Part of a small language model's weights: 19 layers, 694M tokens.
MLP neurons of a small language model. Each row is named by its layer, matrix (up: input weights; down: output weights) and neuron, and shows model dimensions 160-255. Each number is 50 + 12 x the weight over its row's rms, rounded and kept within 0 to 99.
After each neuron's rows, "fires before" lists the tokens most often just after its 100 highest values on Wikipedia text that the model never trained on.

L4.up84:41 75 70 56 51 61 46 65 48 45 27 57 52 72 35 32 53 49 67 50 56 56 41 45 38 45 48 45 48 51 40 48 48 37 47 57 52 52 59 51 51 47 42 49 76 64 49 41 42 39 45 37 41 50 29 38 35 60 49 51 87 60 53 42 26 55 53 54 48 49 53 43 41 67 42 37 49 42 54 34 44 38 27 31 56 56 35 35 65 53 66 63 55 47 48 52
L4.down84:37 50 56 49 66 48 60 43 43 22 32 66 42 76 44 44 53 47 61 54 46 41 48 65 51 62 56 48 52 44 34 43 45 35 57 46 68 52 56 41 54 53 66 45 67 38 46 44 60 38 57 24 34 39 38 40 35 47 61 75 77 43 43 59 44 45 53 49 49 58 54 39 47 57 55 38 69 56 70 53 42 43 29 39 39 57 59 40 65 55 55 58 56 56 21 42
fires before: "=", "\n\n"

L14.up572:42 54 49 67 50 63 46 32 48 51 41 43 49 48 49 44 39 65 56 55 29 48 55 40 57 50 22 51 36 47 61 41 38 70 45 61 39 65 57 47 39 68 38 63 35 42 69 42 26 64 43 47 27 46 53 43 51 31 43 75 35 30 31 55 48 56 47 58 61 44 29 59 56 64 49 31 72 40 59 71 60 37 51 45 21 51 32 37 42 66 50 36 73 53 61 59
L14.down572:46 30 65 59 65 45 57 50 41 35 38 41 54 62 53 33 49 52 70 42 46 50 54 61 41 39 80 69 51 35 61 64 57 53 47 46 65 54 58 49 52 64 71 55 48 59 68 35 51 51 39 47 58 57 35 58 58 33 37 40 41 39 49 47 48 45 69 48 37 77 49 64 45 47 53 38 49 47 64 61 41 25 56 55 36 63 40 34 59 51 52 55 21 66 35 44
fires before: "|", " A", " H", ";", " |", "–"

L3.up645:50 45 58 55 64 46 49 54 69 35 45 56 64 58 37 51 66 36 64 21 46 52 66 41 45 32 57 63 42 44 47 59 41 39 61 46 45 72 50 47 56 45 54 31 49 55 49 47 44 54 52 49 67 39 34 53 43 48 60 38 61 48 63 49 40 53 48 56 54 65 48 53 51 74 44 43 54 31 63 67 31 53 58 49 57 49 44 39 37 54 54 38 39 73 61 59
L3.down645:67 47 52 47 35 54 80 50 53 46 56 51 65 42 48 44 62 26 46 70 52 49 17 44 54 45 87 43 51 48 39 74 19 57 47 52 52 48 44 51 59 47 52 33 63 30 46 65 41 57 58 33 42 40 46 40 29 43 69 52 48 23 74 50 31 27 48 41 61 58 67 60 55 59 50 41 35 59 49 50 50 71 26 36 61 39 70 58 47 43 37 61 47 69 66 52
fires before: " to", " as", " for", "ham", " |"

L12.up57:57 49 66 46 36 46 30 61 54 29 38 55 28 72 56 49 58 43 63 24 44 57 45 52 71 19 61 49 39 56 43 31 50 49 56 63 49 71 55 37 48 65 39 48 64 47 61 50 77 56 64 51 41 42 58 88 64 47 42 46 57 29 37 62 43 43 66 51 27 63 37 51 54 63 42 63 40 63 41 60 36 63 44 58 44 55 51 85 51 49 64 47 61 49 58 52
L12.down57:55 51 50 40 46 53 77 40 64 55 47 32 62 30 44 43 59 63 38 41 51 60 56 52 48 49 36 49 51 48 63 51 46 57 77 31 42 33 45 44 39 51 46 59 59 50 61 61 38 62 48 46 39 50 50 56 35 50 49 66 46 49 46 60 29 37 60 47 35 53 59 42 38 52 73 71 44 58 55 62 62 27 37 36 51 54 63 37 60 41 55 37 45 51 28 48
fires before: " |", " 0", " 2", "=", " 1"

L6.up392:65 39 54 42 65 69 67 69 45 61 50 47 57 64 42 32 66 48 59 58 48 53 69 47 43 40 41 74 52 40 58 32 54 35 46 37 51 55 36 43 41 72 52 32 56 42 72 61 50 60 31 51 49 55 45 66 51 39 70 56 49 54 72 42 43 63 61 66 68 44 52 60 46 50 60 20 38 57 46 68 38 28 33 44 43 53 69 20 50 54 43 43 58 38 43 36
L6.down392:38 33 64 63 54 76 76 51 61 59 55 50 24 61 29 33 55 62 56 34 51 66 69 16 36 49 47 61 56 46 62 37 55 27 42 35 58 41 34 50 58 50 51 48 61 46 63 50 49 60 38 37 36 38 40 46 44 53 57 59 52 48 60 32 46 57 43 65 35 43 66 35 43 38 73 36 54 34 62 62 14 41 38 26 60 35 47 40 56 43 51 62 65 44 35 49
fires before: "="

L15.up338:35 52 56 67 48 57 64 41 43 49 57 66 53 48 48 48 56 40 33 51 52 71 47 56 66 49 52 45 52 81 52 52 45 41 09 50 54 58 54 67 49 18 53 35 57 45 63 74 48 43 28 32 43 46 67 46 49 71 64 61 36 45 63 47 61 48 63 60 38 51 54 41 44 55 49 40 32 61 57 51 49 53 63 42 57 57 38 51 58 63 81 64 62 69 43 40
L15.down338:60 71 49 57 44 32 57 40 70 57 39 39 41 61 50 60 54 58 60 56 46 44 56 42 36 66 52 38 32 56 77 43 64 80 47 61 39 71 51 33 60 46 42 67 58 51 47 57 52 44 32 40 57 43 42 52 14 46 45 47 57 50 39 25 53 36 43 46 38 51 35 49 50 59 79 22 75 42 60 83 46 55 41 53 44 57 68 59 33 46 51 57 71 45 58 55
fires before: "|", " as", "}", "."

L15.up179:51 52 38 47 48 46 76 61 48 58 50 34 53 62 30 60 55 65 49 48 43 60 60 67 47 60 53 39 46 46 55 31 44 44 44 51 63 48 48 53 40 59 43 46 64 58 35 41 38 47 54 55 44 45 24 32 65 35 59 60 60 49 22 55 57 51 42 63 58 68 66 55 51 77 20 18 41 72 27 41 45 48 51 56 53 72 30 82 61 51 50 55 45 56 32 48
L15.down179:54 64 64 33 59 59 61 57 28 54 50 60 46 44 53 89 44 62 31 38 42 47 41 52 43 70 59 50 66 64 55 45 41 43 51 69 41 51 43 71 60 39 59 47 31 55 50 35 63 71 77 59 74 45 55 46 55 49 63 50 41 49 51 54 54 37 58 71 46 58 42 27 50 67 16 52 42 45 48 54 56 41 49 53 53 45 46 69 44 56 47 64 60 55 40 41
fires before: "-", " that", "s"

L4.up529:37 33 34 46 54 60 46 54 57 61 52 39 56 40 40 89 44 56 41 48 44 37 44 45 59 56 61 50 65 53 56 55 16 72 50 58 53 50 45 62 66 12 40 42 49 33 54 49 46 40 48 49 48 48 42 50 45 60 58 38 55 38 37 37 48 41 59 47 49 54 63 37 72 64 35 38 48 80 44 26 24 42 52 56 53 60 43 56 39 55 65 47 48 58 41 42
L4.down529:59 63 48 31 34 58 64 45 25 61 23 70 43 51 63 43 39 32 43 58 48 27 37 46 55 63 57 32 68 55 37 40 42 42 73 62 55 57 51 51 60 43 52 46 53 58 54 57 60 49 58 47 38 52 71 47 52 47 32 51 58 49 23 40 47 62 43 44 47 60 66 47 38 46 45 33 50 46 46 52 42 45 35 51 31 71 52 70 31 55 53 67 53 73 35 36
fires before: "\n\n", ":", "\n", "=", " medal", " of"

L15.up593:40 26 54 51 61 72 45 60 40 59 54 61 43 30 41 50 74 64 51 53 65 43 61 59 61 61 65 49 43 22 65 48 44 36 65 38 60 53 78 37 26 57 35 71 24 44 60 32 69 55 59 41 36 63 57 57 69 43 52 33 58 67 55 58 46 59 51 50 60 49 47 60 79 53 65 44 60 65 38 50 50 39 42 61 42 54 54 72 55 46 68 61 45 37 31 33
L15.down593:44 59 51 46 40 41 52 31 25 53 40 77 47 57 36 53 61 67 45 53 38 57 29 70 43 59 60 55 64 70 39 18 43 34 49 57 50 37 69 48 46 38 34 51 37 55 59 66 41 38 34 45 54 55 49 31 59 44 57 51 48 33 46 54 49 51 48 33 27 37 60 43 66 56 41 56 58 49 39 31 46 49 62 51 46 72 48 55 45 51 57 72 41 53 48 45
fires before: "=", "\n", "\n\n", "."

L16.up218:46 63 48 25 38 67 49 72 48 47 70 56 51 31 61 52 29 32 50 38 59 55 39 49 35 46 67 43 50 51 47 52 58 35 55 43 57 42 49 38 33 56 36 42 71 59 44 56 50 41 34 51 42 56 35 55 63 54 67 81 27 49 55 44 62 35 49 56 40 34 47 63 24 54 44 52 43 14 46 62 46 31 47 34 49 50 67 17 41 31 70 63 40 38 57 40
L16.down218:50 33 63 47 44 59 18 67 36 63 61 67 49 30 54 32 49 66 61 49 22 47 69 50 55 60 51 52 67 30 63 42 60 45 54 30 70 49 58 67 66 69 50 62 26 47 43 62 48 44 54 55 62 58 54 50 43 51 32 36 51 47 40 44 55 36 55 65 33 45 61 46 37 54 44 51 48 60 45 33 65 54 34 56 39 58 41 42 37 34 41 52 55 49 58 25
fires before: " |", ")", " (", "-"

L14.up348:47 72 54 58 42 45 38 60 47 67 37 47 56 43 48 38 54 60 72 32 41 66 64 44 43 48 51 44 59 75 46 43 69 62 44 65 51 47 35 54 37 56 52 54 68 49 46 45 17 64 44 62 50 75 18 73 61 36 41 53 15 45 56 39 35 44 38 45 51 44 53 40 36 45 31 47 49 44 61 34 60 35 54 37 26 42 42 43 45 42 37 34 52 59 47 46
L14.down348:57 75 45 32 68 60 59 41 48 50 37 64 66 45 49 52 51 49 47 43 41 54 52 64 38 70 59 73 41 40 43 46 26 38 70 37 55 51 44 39 65 30 47 41 39 58 47 55 49 50 57 40 73 43 59 59 69 35 43 56 79 56 40 66 27 62 40 51 57 53 47 59 66 56 48 57 41 51 59 51 58 55 56 42 86 53 46 50 62 49 78 56 32 48 48 50
fires before: " |", "–", " 2011", " 2021"

L15.up406:41 56 22 38 28 60 46 29 55 61 34 45 51 55 61 74 47 40 55 62 58 58 57 49 57 47 31 62 56 53 70 43 60 50 46 43 56 39 38 42 75 44 66 54 36 50 54 55 40 42 56 52 46 47 54 63 45 78 49 65 49 61 60 38 79 69 57 40 65 48 63 55 51 57 37 63 43 44 56 45 41 68 43 47 57 74 52 64 49 50 43 40 54 42 38 37
L15.down406:48 73 51 44 44 27 72 51 43 42 44 56 25 70 33 56 17 84 43 56 33 43 41 54 63 43 45 53 57 53 43 52 55 54 43 62 38 48 42 47 55 48 56 57 31 70 44 44 68 57 38 47 54 55 51 59 37 60 34 39 41 29 41 34 68 49 49 68 51 44 62 46 50 44 49 55 53 55 48 56 59 64 53 73 54 70 71 38 36 52 49 39 47 42 53 73
fires before: " (", ":", " |"

L16.up68:67 69 60 50 58 45 37 36 29 39 71 59 63 67 35 31 47 65 52 69 35 38 44 94 68 62 63 64 49 49 49 53 41 53 48 62 52 19 48 63 70 86 51 59 36 64 65 49 54 63 37 48 54 47 39 62 79 38 56 49 25 37 45 59 34 54 76 42 35 49 70 50 42 41 57 31 62 47 36 51 51 35 36 53 54 38 40 27 48 32 36 50 58 56 66 49
L16.down68:54 66 78 56 45 45 47 66 47 50 48 35 46 60 24 12 30 66 69 36 57 53 46 32 44 32 51 52 45 58 37 35 52 32 37 59 54 48 56 41 42 68 60 33 53 68 51 51 39 61 55 52 50 40 52 41 63 52 38 58 45 64 45 41 47 25 40 48 46 54 68 61 59 63 52 57 41 46 54 56 60 33 43 53 30 46 45 25 64 38 44 71 67 39 41 62
fires before: " |", ")", "\""

L8.up741:60 66 25 27 53 50 46 48 65 39 43 55 47 52 36 59 58 43 25 76 77 63 47 47 48 51 49 68 57 59 56 67 56 60 63 47 53 38 62 37 35 33 56 36 53 55 50 68 46 50 61 30 47 49 60 68 32 58 57 49 64 32 28 31 36 80 55 51 51 57 58 43 55 52 61 42 52 66 47 54 66 63 45 60 59 49 57 40 45 39 45 28 51 42 76 38
L8.down741:38 63 44 44 61 55 38 69 42 40 64 46 47 44 53 78 56 59 76 58 34 53 34 55 45 52 74 75 58 59 67 26 61 56 48 55 44 46 26 42 60 52 40 52 45 40 59 71 52 26 54 60 50 32 54 63 53 60 64 46 60 53 58 48 39 60 51 43 34 32 54 50 62 35 41 38 66 56 35 33 57 49 58 56 59 39 55 53 65 47 55 51 53 48 56 48
fires before: " |", ")", ";", ".", "%"

L6.up708:44 40 46 61 43 29 55 49 46 39 70 47 72 56 33 57 44 34 33 54 68 53 35 42 53 70 43 28 67 54 52 48 43 31 41 53 56 51 31 61 36 56 67 43 57 37 46 73 42 40 47 48 42 52 46 68 37 34 81 53 45 55 64 72 57 34 53 47 51 41 47 79 45 48 47 55 29 48 58 62 60 33 49 44 44 44 44 58 48 63 68 52 48 48 56 54
L6.down708:57 64 47 47 61 53 44 40 52 48 43 43 54 63 51 44 37 48 41 46 59 41 24 56 58 67 68 22 72 38 36 59 64 48 54 52 45 52 39 40 34 61 34 48 74 52 24 61 46 53 51 56 66 28 53 35 40 42 37 70 48 43 40 37 49 36 44 31 44 35 47 24 52 39 66 46 51 47 50 50 57 58 45 59 55 39 29 51 46 71 48 57 59 43 57 34
fires before: " |", "}", " the"

L3.up577:53 45 56 55 56 56 60 49 46 91 66 41 43 48 64 53 43 60 46 27 54 47 34 50 48 60 49 60 48 48 49 47 55 38 70 60 68 39 34 41 44 36 45 68 42 26 58 46 55 42 55 32 41 31 48 36 51 41 32 40 56 33 57 49 59 34 31 57 44 56 59 54 67 26 41 54 34 67 70 58 55 34 40 52 57 40 56 73 50 79 48 38 40 55 65 54
L3.down577:56 51 51 63 58 43 39 37 30 51 45 41 55 33 47 40 46 32 56 54 47 63 53 40 54 71 48 56 45 49 53 49 56 61 47 59 57 60 48 46 51 49 31 75 47 48 55 55 63 36 44 51 52 49 54 24 54 46 49 55 57 41 56 51 45 47 47 41 46 36 44 20 80 35 32 61 38 62 60 33 53 53 54 32 68 69 22 60 57 38 67 65 46 61 98 73
fires before: " |", ":", ")", "–", ","

L12.up629:61 79 53 39 42 35 60 50 40 28 51 48 51 60 44 43 52 55 37 60 64 49 53 59 39 34 58 56 58 42 51 52 50 57 57 35 35 45 48 60 61 33 49 64 72 39 43 74 57 16 59 58 42 56 40 52 61 69 45 52 60 54 54 42 79 42 45 49 54 63 60 22 55 49 37 62 62 45 60 59 44 47 63 60 23 60 24 63 45 40 57 55 24 45 62 41
L12.down629:56 35 66 74 47 55 36 53 43 58 58 47 46 43 48 46 91 24 56 48 31 45 67 41 68 42 68 59 46 63 35 35 51 56 45 49 41 50 66 40 39 76 52 64 33 57 30 32 57 56 30 31 43 63 29 34 71 45 69 55 57 50 50 33 39 73 27 44 57 34 48 63 39 47 51 52 36 58 45 58 44 61 44 52 57 67 38 35 35 39 55 45 34 54 66 57
fires before: "%", " |", ")", "sch"

L7.up615:57 60 59 32 52 38 70 47 42 50 61 61 48 52 48 55 41 42 47 38 45 44 37 58 53 36 44 53 46 47 50 37 43 54 66 28 63 49 32 53 54 48 49 42 67 60 43 58 43 62 53 44 34 56 68 64 33 64 49 43 51 37 42 44 45 28 59 47 58 51 65 52 45 56 65 69 66 28 57 44 45 48 41 48 54 56 75 55 46 39 64 36 57 37 64 40
L7.down615:80 40 47 77 52 35 44 45 41 48 65 71 44 61 71 79 61 24 57 54 52 53 43 32 40 26 65 58 59 60 61 27 62 66 51 42 44 43 45 46 55 45 50 51 55 47 48 69 41 37 55 47 38 45 44 38 53 56 74 63 45 57 47 46 51 49 82 41 22 43 62 48 36 63 34 37 46 39 54 65 49 23 64 63 52 65 67 52 58 40 43 50 48 66 35 44
fires before: " |", "°", ")", "-", " ("

L16.up325:48 45 33 55 39 64 43 39 39 68 41 44 77 43 38 58 48 45 35 68 76 44 38 52 50 49 37 53 80 47 65 35 52 56 40 56 58 32 38 48 46 45 45 49 49 36 47 71 54 42 41 37 64 62 24 58 42 37 72 62 52 64 62 71 60 42 52 30 32 64 54 54 60 67 54 42 42 62 58 53 30 33 50 51 52 41 47 69 59 44 31 70 31 52 43 67
L16.down325:62 40 57 61 57 48 56 31 13 39 50 43 54 67 66 04 58 37 52 45 67 49 37 52 57 62 54 42 55 49 32 65 48 63 44 30 54 36 45 38 55 31 71 43 66 53 57 28 52 59 65 53 52 22 55 52 60 50 39 40 38 33 28 52 45 48 56 48 66 43 58 59 34 50 65 39 54 27 46 63 64 51 66 47 41 61 40 64 56 56 31 45 61 45 54 47
fires before: ",", ")", " |", ":"

L15.up603:48 66 48 43 35 45 76 47 45 56 50 53 62 46 51 42 34 69 51 57 52 70 31 57 46 36 65 42 34 51 61 39 53 48 69 66 35 50 43 61 33 55 51 46 52 43 30 74 51 57 43 68 41 55 49 41 51 56 42 56 53 64 42 52 58 27 56 47 52 61 48 70 39 66 46 59 34 53 47 52 52 50 61 65 33 44 45 57 35 40 48 61 47 55 46 30
L15.down603:61 55 36 19 62 42 41 51 48 54 59 66 36 38 65 54 47 73 65 59 35 40 54 39 38 62 58 55 54 48 36 61 55 35 27 24 64 67 51 51 51 26 50 43 38 30 48 43 47 55 57 59 66 57 40 32 63 43 47 58 46 45 48 38 69 39 41 55 47 41 33 60 53 46 43 33 66 58 38 40 59 69 25 42 35 50 30 65 45 21 43 71 26 47 53 50
fires before: "-", " that", " the", " it", " he", "\n\n"

L15.up5:50 56 36 56 59 60 61 48 77 52 65 57 56 34 42 47 78 33 41 47 35 44 47 44 62 73 34 58 37 62 70 54 40 51 35 49 32 31 59 72 40 47 30 64 80 49 41 60 50 49 38 49 29 49 50 71 55 36 52 41 42 57 56 67 49 22 57 23 65 67 35 50 50 59 42 23 74 38 54 58 49 55 35 27 48 62 59 43 56 41 40 46 53 45 54 35
L15.down5:25 46 56 56 49 62 53 38 51 50 51 70 44 32 42 46 73 27 39 46 42 49 54 36 57 50 65 34 42 45 58 47 54 74 38 57 32 69 50 44 64 52 48 43 65 55 37 55 76 31 30 66 58 47 40 41 29 44 68 59 59 50 56 36 50 43 42 49 49 36 59 54 27 46 39 43 71 55 44 55 48 48 49 42 40 63 58 40 66 56 45 65 51 58 42 34
fires before: " as", " \"", " /"

L7.up526:55 53 42 53 46 43 40 63 48 36 47 56 36 51 49 50 56 45 51 49 47 60 43 67 36 51 58 71 58 51 47 46 71 58 74 59 41 44 35 71 54 54 49 43 57 66 54 57 45 67 55 54 48 28 60 43 49 43 32 57 60 48 58 27 53 46 58 63 83 50 61 56 61 53 49 36 48 42 31 54 43 45 38 39 52 47 48 74 43 47 66 37 55 41 61 31
L7.down526:66 42 32 58 47 50 50 41 47 51 42 91 47 45 44 44 70 27 33 45 72 64 61 73 45 53 51 49 46 56 63 49 64 64 62 52 50 41 53 44 86 38 27 25 69 39 54 58 51 55 72 79 56 56 53 68 45 50 58 55 53 36 38 42 75 20 54 46 53 36 49 53 67 35 38 45 38 67 58 51 58 48 37 56 44 42 70 43 40 42 65 59 81 38 43 44
fires before: ",", ".", ")", "s", " and"

L6.up663:60 73 51 53 34 36 68 42 42 46 34 58 60 57 47 60 52 42 53 23 72 35 59 57 73 50 42 31 67 28 46 48 44 24 30 62 47 45 40 45 45 56 52 52 38 21 42 32 27 54 43 64 31 58 51 47 56 59 45 40 53 53 46 47 53 56 59 46 47 52 62 53 51 83 49 47 41 55 51 55 52 40 25 51 55 53 57 67 56 40 46 64 55 47 50 50
L6.down663:55 25 61 40 53 51 60 47 43 59 35 57 46 66 46 59 35 51 45 49 48 54 56 55 34 36 43 51 63 45 48 31 58 43 48 45 39 55 49 44 39 45 60 61 35 38 53 56 26 45 61 44 36 65 72 19 36 64 69 67 47 53 53 61 49 58 59 49 43 41 49 57 67 48 44 39 62 48 38 48 44 44 68 46 57 55 55 66 43 50 51 63 42 57 61 49
fires before: "=", "-"

L14.up700:47 37 57 44 50 26 50 60 55 39 59 64 62 38 38 69 44 40 54 61 59 58 57 57 63 54 70 36 50 55 54 67 65 41 45 58 48 48 38 54 45 49 52 45 56 60 52 46 34 52 60 60 27 63 49 56 33 45 30 40 32 60 56 42 39 51 71 22 34 41 61 37 61 44 57 60 57 59 57 42 70 27 42 26 43 51 50 65 69 49 58 44 47 44 71 48
L14.down700:56 60 51 56 53 55 51 48 48 58 32 52 65 24 40 55 31 76 44 54 50 83 56 38 43 36 53 52 43 39 48 39 51 42 42 39 48 71 68 36 35 52 64 54 50 34 59 53 36 32 46 45 60 45 47 60 64 49 52 72 50 76 54 50 44 50 53 32 68 67 55 61 43 42 48 48 41 59 22 52 59 49 51 48 34 50 55 55 50 69 59 57 45 36 56 56
fires before: " \"", ")", " win"

L14.up330:52 38 55 57 46 47 56 47 46 64 36 54 52 73 42 54 67 33 39 65 40 41 41 36 47 48 24 58 63 50 66 50 43 44 55 53 30 50 48 59 46 53 56 67 71 46 49 41 50 58 59 41 56 49 61 10 43 71 58 49 40 57 37 31 53 55 52 47 54 52 34 45 53 49 37 64 41 61 45 44 66 28 50 65 63 54 57 20 65 38 61 71 54 45 45 41
L14.down330:60 42 80 45 41 64 54 60 59 35 39 41 53 48 52 42 31 44 50 44 47 61 36 61 61 68 57 32 47 53 54 49 41 43 28 24 64 32 66 56 36 42 37 29 49 50 49 44 53 63 49 58 54 39 42 62 41 61 51 47 63 74 61 67 48 71 48 40 67 54 42 45 61 60 49 52 60 60 48 33 43 20 60 43 48 32 38 37 61 69 44 27 60 24 63 52
fires before: "\n", "\n\n", "-", "known"

L15.up534:69 57 40 62 41 63 60 69 52 86 37 64 42 56 33 56 52 58 44 55 57 43 46 68 45 58 30 66 46 51 35 21 42 63 54 58 46 49 53 44 50 62 68 43 46 32 41 61 67 48 63 46 42 36 68 51 68 49 64 45 50 44 54 29 49 49 78 37 66 40 50 74 65 51 62 65 52 39 42 53 44 36 92 70 63 55 53 50 38 51 48 64 54 62 70 35
L15.down534:51 61 54 47 63 31 58 40 35 54 54 53 40 64 47 50 46 66 81 37 56 43 46 43 48 52 31 43 37 60 27 60 55 50 58 60 50 65 60 72 42 47 51 55 53 23 57 44 36 35 35 51 53 41 47 41 46 62 51 53 62 56 67 58 37 33 40 51 73 43 60 63 38 54 35 75 57 51 36 46 54 74 55 35 33 47 54 53 47 52 61 61 52 52 46 50
fires before: " |"

L6.up153:42 57 25 43 57 45 54 49 74 36 58 43 36 64 36 55 42 41 52 44 55 62 37 58 41 63 59 54 28 49 41 47 50 48 52 53 48 42 48 52 66 71 37 37 37 50 76 47 59 40 65 58 36 62 52 47 65 60 61 53 61 36 41 30 55 57 39 45 58 47 45 45 75 41 49 71 34 47 49 55 72 58 43 58 40 32 43 62 30 54 63 40 43 51 51 47
L6.down153:30 53 32 63 59 41 44 38 49 48 47 59 43 52 41 54 74 40 37 43 63 68 43 59 51 51 50 50 32 28 58 44 62 62 62 46 61 55 52 59 58 56 45 49 50 61 58 47 45 54 29 42 62 33 50 40 82 41 47 53 46 47 42 12 68 46 66 69 49 30 35 51 64 30 30 59 27 34 66 52 69 53 27 54 39 46 69 58 39 63 58 56 41 47 54 37
fires before: ",", ")", ".", " (", "s", " and"

L12.up404:45 44 44 54 46 58 44 54 53 63 44 54 88 41 44 52 64 52 49 46 69 47 58 45 39 54 56 31 40 70 68 59 57 65 54 65 65 69 30 30 33 28 39 35 60 41 70 61 57 72 47 21 44 39 55 53 61 24 52 58 46 62 45 56 48 54 58 60 39 41 43 64 56 56 47 58 52 61 61 68 48 53 53 62 34 44 64 51 27 57 51 44 30 54 72 30
L12.down404:64 29 57 42 60 34 58 54 76 49 57 56 54 59 53 37 31 59 50 49 42 36 60 41 56 57 26 66 30 44 59 41 33 78 64 41 56 63 40 31 58 59 55 47 70 47 51 49 59 47 59 42 47 56 42 43 70 54 68 52 50 69 31 48 72 44 55 38 43 74 53 55 42 48 46 75 36 42 49 39 58 40 47 66 55 30 37 43 19 38 61 54 58 57 48 45
fires before: " |", ",", " GF", " GA", " P"

L8.up708:61 63 33 31 44 53 52 24 48 32 47 62 40 56 30 37 40 42 51 48 42 62 45 74 54 51 52 30 54 46 42 58 64 58 58 53 45 64 53 39 61 52 54 43 52 44 51 40 42 62 39 39 41 34 50 31 51 49 53 72 66 28 46 48 58 53 62 56 68 57 58 38 37 76 55 42 56 54 41 50 54 44 44 53 43 49 78 43 52 40 63 53 49 52 33 30
L8.down708:55 63 42 54 46 35 63 55 45 51 51 74 44 49 52 25 39 68 39 54 53 56 41 41 47 51 61 64 48 53 30 33 45 49 41 52 46 40 56 52 56 52 42 49 44 40 49 43 66 62 35 42 54 11 46 58 48 60 59 68 30 58 37 34 70 60 39 62 47 75 29 41 61 59 62 41 63 41 59 53 63 54 50 45 21 57 60 45 53 58 40 41 20 61 36 68
fires before: "=", ",", " as"

L3.up648:43 63 40 43 47 34 41 51 46 59 43 52 43 59 59 29 49 49 39 56 37 62 35 60 65 58 57 48 78 44 72 60 56 44 44 36 56 50 29 54 62 46 39 51 50 64 25 45 52 63 37 23 42 33 50 60 37 72 60 40 45 47 32 24 61 46 56 42 54 36 45 53 72 51 38 41 60 57 64 64 51 67 52 78 43 49 48 57 31 77 54 41 33 27 50 63
L3.down648:48 59 35 50 27 55 46 47 45 51 62 48 50 64 45 38 55 42 47 43 44 45 56 51 75 56 66 57 54 43 50 85 72 50 62 43 50 77 24 64 55 56 42 54 52 52 18 50 27 58 43 41 60 46 53 42 43 52 55 42 35 36 23 28 57 28 40 37 47 46 48 47 66 41 49 50 69 47 69 61 54 77 56 85 47 56 42 43 30 53 59 54 51 30 52 67
fires before: ":", " as", " of", " (", " |", "os"

L16.up529:59 57 44 56 56 23 59 52 43 38 55 56 57 50 52 54 43 47 22 67 51 40 53 65 57 54 81 47 55 52 56 33 59 56 45 54 39 34 69 53 67 57 59 52 26 39 71 43 77 36 47 39 61 57 36 69 60 50 41 74 40 40 42 75 67 57 49 44 64 35 64 55 35 46 47 37 35 75 42 30 51 72 43 44 45 75 59 79 57 46 35 34 42 50 56 60
L16.down529:54 50 52 43 41 46 59 51 34 65 54 59 56 21 34 52 53 62 65 54 72 50 46 44 47 63 42 43 47 53 53 74 49 62 50 47 45 60 34 41 54 41 53 40 62 47 28 58 61 56 42 38 36 52 61 53 47 67 78 52 52 61 47 30 40 30 39 69 40 48 48 34 35 60 52 62 43 44 45 65 55 32 46 59 50 40 50 32 50 39 45 67 50 32 59 54
fires before: " |", ",", ")", ";", " ;"

L16.up540:65 52 37 27 61 41 41 41 52 45 29 50 43 43 38 50 46 59 46 50 49 53 18 55 55 54 53 42 50 68 43 21 58 63 49 48 44 57 36 51 35 53 59 40 56 29 40 38 64 62 59 44 36 39 42 69 46 38 52 27 51 39 47 32 49 62 64 49 73 35 63 49 48 70 30 69 46 29 58 66 25 56 47 50 44 49 44 46 39 40 42 48 59 85 57 53
L16.down540:50 48 59 58 51 45 55 56 55 50 61 28 53 43 43 74 42 47 53 48 46 54 68 48 55 49 42 46 35 46 38 65 35 62 69 38 65 54 60 54 46 51 52 55 54 62 47 42 65 37 72 40 31 37 44 49 39 66 46 32 68 55 38 56 38 70 39 69 66 64 45 61 75 15 52 61 35 77 56 68 55 45 50 54 58 43 53 56 66 48 56 52 47 45 69 43
fires before: ";", " |"